Weights of a small GPT-style language model, trained from scratch on English Wikipedia: attention and MLP in parallel.
MLP neurons of a small language model. Each row is named by its layer, matrix (down: output weights) and neuron, and shows model dimensions 80-207. Each number is 128 + 24 x the weight over its row's rms, rounded and kept within 0 to 255.
Before each neuron's rows, "raises" lists the tokens whose logits its output raises most directly, leaving later layers aside.

raises: "s,", "s.", "s:", "s)", "s;"
L9.down747 [127 144 143 145 137 128 121 128 169 116 105 125 112 109 111 148  92 153 128 100  91  73 191 144  76 130 121 129 128 119 130 152 140 109  96 138 115 124 134 128  68 109 188 135 128 137 109 129 138 176 117 152 171 130 151  88 156 125 104 144 123 120  96 144 121 162  78 123 141 142 169 114 118 126 121 127 159 125 116 111 148 119 141 154 141 141 125 102 155  76 113 119  96 147 103 131 130 116 133  97 143 106 142 115 157 131  76 149  97 132 153 120 143 136 141 115 110 105 156 110  94 138 113 113 149 130 131 103]

raises: "ard,", "ard", "kins", "omen", "es"
L7.down622 [163  79 131 147 177 137 129 132 119 129 128 174 117 127 106 104 115 145 158 120 107 173 136 132 122 127 114 115 110 117 146 151 138 121 132 100 135 127 157  82 170 123 150 119 145 134 151 103 136 146 157  97 156 124 149 130 130  86  95 120  90  92  90 158 122 124 115 119 131 113 133 114 131 126 149 159 144 113 144 138  92 116 166 157 121 160 139 106 163 129 148 157 121  86 137  99 151 141 115 131 106 100 124 102 123 117 102 149 142 113 117 172 152 107 124 102 131 134 137 178 115 107 122 130 134 104 117 139]

raises: "ges", "ged", "ctions", "ios", "ging"
L9.down235 [109 119 130 143 110 144 131 113 126 130  60 133 130 130 126  87 181 132 146 172 108 120 149 149 151  94 127 169 132 135 162 109 160 104 140 131 126 136 108 138 122 104 130 141 140 103 125 107 159 142 149 134 160 118 155 116 141  94 124  93 119  86 105 114  84 120 136 131 144 115 137 111 156 115 114 113 149 158 172 148  68 169 102 122 145 101 160  85 118 142 149 140  82  92 159 114 115 123 122 132 136 118 135 105  94 109 145 112 147 154  54  85 143 160 134 131  83 117 165 103 138 120 115 108 130 102 142  82]

raises: "igned", "iced", "ively", "aded", "ued"
L7.down782 [122  73 114 119 134 141 125 153 154 129 166  98 127 108 120 134 160 152 148 135 100 133 138  89 118 101 115  80 132 136 152 100 132 118 115 167 146 126 166 131 143 145 140 154 119 114 139 139 138 152 151 133 112 144 135 132 137 142 105 169 125 113 127 104  87 114 138 177 118 128 108 109 139 117 112 132 136  71 126 120 189 105 136 138 133 121 139 167 126 104 133 115 101 119 150 136 128 111 166  95 107 121 112 120 115 150 143 110 148 121 119 129 128 134  94 118 111  98 164 137 154 117 101 184 138 120 135 130]

raises: "-day", " days", " day", " night", "orning"
L9.down492 [119 126 119 118 158 133 154 133  82 116 117 112 154  99 122 138  88  99 157 105 135 149 105 135 160 127 152 148  51  87 122 146 131 133  98 131 188 107 121 151 134  93 105 113 108  77 149  83 103  89 110 160 133  93 114 142 123 134 146 112 148 128 154 116 102 126 147 178 146 156 130 125 140 108 130 162 104 132 154 153 161 147 147 106 123 106 166  85 162 157 111 143 140 127 115 121  82 131 126 111 133  87 118 182 120 135 148 135  91 149 125 132 180 164  68  94 124 122 168 131  95 146 146  93 126 106 140  52]

raises: " the", " it.", " an", " another", " a"
L9.down222 [115 162 177 163 116 107 118 110 104 140  96 101 121 151 160 133 150 139 120  78 101 172 155 126  98 160  51 193 117 154 117 117 127 121 100 126 171 140 136 107  69 130 144 107 158 123  97 132 109 128 140 100  91 149 169 118 146 108 131 117 117 114 137 123 129 128 196 147  99  99 139 112 136 140 150 127 121 153  98  86 136 123 106 157 120  99 133 158 142 160 124 131 124 135 119 127 155 115  99 115 146 119 153 120 149 142 136  79 103 139 175 134 131  88  88 152 159  81 155 183 118 118 150  60 116  81 103  80]

raises: "ers.", "ers,", "ers", "its", "oun"
L7.down772 [ 84 157 124 111 120  82 169 109 107 162 145  98 133 148 148 104 146 124 108 137 159 120 166 141 124 105 161 140 128  91 139 138  79 133 101 158 135 125 102 174 132 128 121 136 118 149 152 128 135  95  97 121 160 115 102 140 125 106 118 146 106 124 129 135 123 179 142  83 120 141  78 146 124 154 131 109 165 149  96 141 167 151 164 125 156 110 149 124 121 146 167 142 142  89 114 130 139 135 148 129 137 170 138 142 115 138 147 131  77 164 105 161  97 108 157 123 121 129 135 147 131 145 165 142 148 123 141 129]

raises: "et.", ").", " them.", " War.", " it."
L5.down1488 [145 149 115 125 123  91 155 101 144 114 105 122 130 118 155 132 141 114 144 143 115 134  91 102 115 144 120 141 101 135 139 131 127 139 154 141 120 124  82 178 146 145 143 125 125 122 107  90 119 142 103 126 115 105 106 175 123 134 116 144 149 109 105 114 105 141 142 102 170 133 112  95 120 100 134 126 136 158  91 125 110 140  98 120 125 114 146 135 151 185  78 153 107 116 124 131 168 109 144 171 125 134  88 143 142 127 160 138 112 125 134 137 168 132 118 131 139  70  97 149 111 156 122 102 127 161  94  76]

raises: " Released:", "ording", "Species", " Binomial", " Date"
L4.down802 [114 119 119  94  81 126 100 145  83 159 129 105  95  91 100 109 163 147 132 137 111 119 123 138 167 132 163 112 111 141  98 115 127 142 123 120 105 132 162 147 134 127 154 155  99 176 131 127 128 125 127 171 109 125 143 166 143 121 166 181  95 121 137 115 144 131  88 107 117 148 109 106 127 150 139 112 137 136 144 153 148 135 122 145 116  91 129 104 148 141 112 134 190 167  89 163 109 102  93 117 124 161 180 115 159 118 111 128 110 116 107 130 122 163 105 138 110 135 130 122 132 111 145 165 122 138 107 125]